config.yaml
n_layer: 16
d_model: 256
n_head: 4
n_kv_head: 4
head_dim: 64
d_mlp: 1024
vocab_size: 6498
activation: "tanh_gelu"
norm: "layernorm"
norm_place: "pre"
norm_eps: 1e-05
positions: "learned"
qk_norm: false
attn_scale: 0.125
bias: "all"
tie_embeddings: true
parallel_block: false
extras: ["capped logits"]
init: "trunc"
init_std_qkv: 0.0176
init_std_o: 0.0176
init_std_up: 0.0176
init_std_down: 0.0
optimizer: "muon_variant"
lr: 0.00296
lr_mult_o: 1.5
lr_mult_down: 2.0
beta1: 0.93
lr_head: 0.0114
grad_clip: 1.0
warmup_steps: 200
schedule: "wsd"
decay_fraction: 0.76
decay_shape: "cos"
final_lr_fraction: 0.02
batch_tokens: 131072
seq_len: 2048
doc_mask: true
train_tokens: 792200000
steps: 6045
dataset: "wikipedia_en"
MLP neurons of a small language model. Each row is named by its layer, matrix (up: input weights) and neuron, and shows model dimensions 0-63. Each number is 200 + 30 x the weight over its row's rms, rounded and kept within 0 to 999.
After each neuron's rows, "fires after" lists the tokens most often just before its 100 highest values on Wikipedia text that the model never trained on.

L9.up573,220,188,191,179,224,167,164,183,232,225,186,199,245,173,201,224,166,229,211,236,223,194,212,259,186,227,210,212,198,198,211,182,181,183,214,191,181,170,180,233,174,213,216,229,240,203,207,215,230,225,185,194,186,169,226,146,166,193,167,156,246,188,207,217
fires after: "ch", "a", " Santa", "b", "as"

L9.up44,222,197,147,179,180,205,209,233,173,193,209,176,181,191,233,182,209,199,196,235,205,209,209,222,190,224,223,210,196,144,219,180,183,228,218,135,174,147,199,176,248,156,213,186,225,237,164,205,221,156,187,202,209,247,214,192,169,188,238,219,213,192,220,185
fires after: "1", "ic", "c", "3", "-c", "6"

L5.up324,208,238,180,151,199,247,171,138,185,195,205,216,204,230,182,179,208,223,212,260,188,270,225,193,202,190,185,222,260,210,192,209,234,135,143,183,232,211,268,213,196,182,228,183,177,202,237,142,202,168,208,190,250,257,254,193,206,189,165,263,244,176,160,232
fires after: " | ", "| ", ") | ", "|", ";", " cont"

L10.up784,215,204,215,173,145,163,210,209,192,209,152,223,216,129,177,161,237,201,204,228,204,210,228,201,220,194,176,150,174,253,204,235,140,176,227,199,216,200,256,267,179,186,174,205,162,206,180,153,207,196,158,182,260,202,171,175,184,204,161,240,213,222,190,198
fires after: " | \"", " \"", " “", ", \""

L10.up26,169,198,194,225,225,184,178,198,183,201,192,177,203,246,192,170,191,235,206,190,171,197,179,163,230,215,220,172,187,173,163,163,204,193,230,237,215,162,233,205,184,207,218,243,170,191,159,140,190,236,200,211,235,185,251,137,193,191,179,209,217,183,189,222
fires after: " h", " H", " g", " st", ": H", " | H"

L6.up188,131,144,164,175,155,156,195,223,154,264,193,234,165,253,247,160,215,220,207,222,187,214,197,217,215,202,221,148,174,160,203,212,206,171,160,198,214,173,252,230,215,205,164,220,235,139,207,217,193,212,220,256,233,243,269,166,201,140,232,224,183,244,166,215
fires after: " A", " a", " t", " r", " an"

L9.up329,213,193,201,225,193,208,171,223,210,169,182,185,155,176,205,203,206,196,209,223,213,243,234,191,140,196,165,172,186,220,210,196,205,208,235,207,217,248,213,179,226,220,160,230,179,235,195,226,238,206,192,177,196,258,206,175,156,183,180,180,173,186,122,200
fires after: " | F", " F", " I", "A", "I", " E"

L5.up878,184,177,199,212,172,207,193,181,154,196,195,148,214,226,215,172,227,218,227,252,210,236,228,239,187,217,169,202,217,179,248,199,237,289,185,264,180,198,250,243,210,220,218,208,203,223,176,191,190,188,189,177,185,215,191,183,172,160,257,251,212,164,178,205
fires after: " Ro", " che", " Che", " El", " ro", " Gu"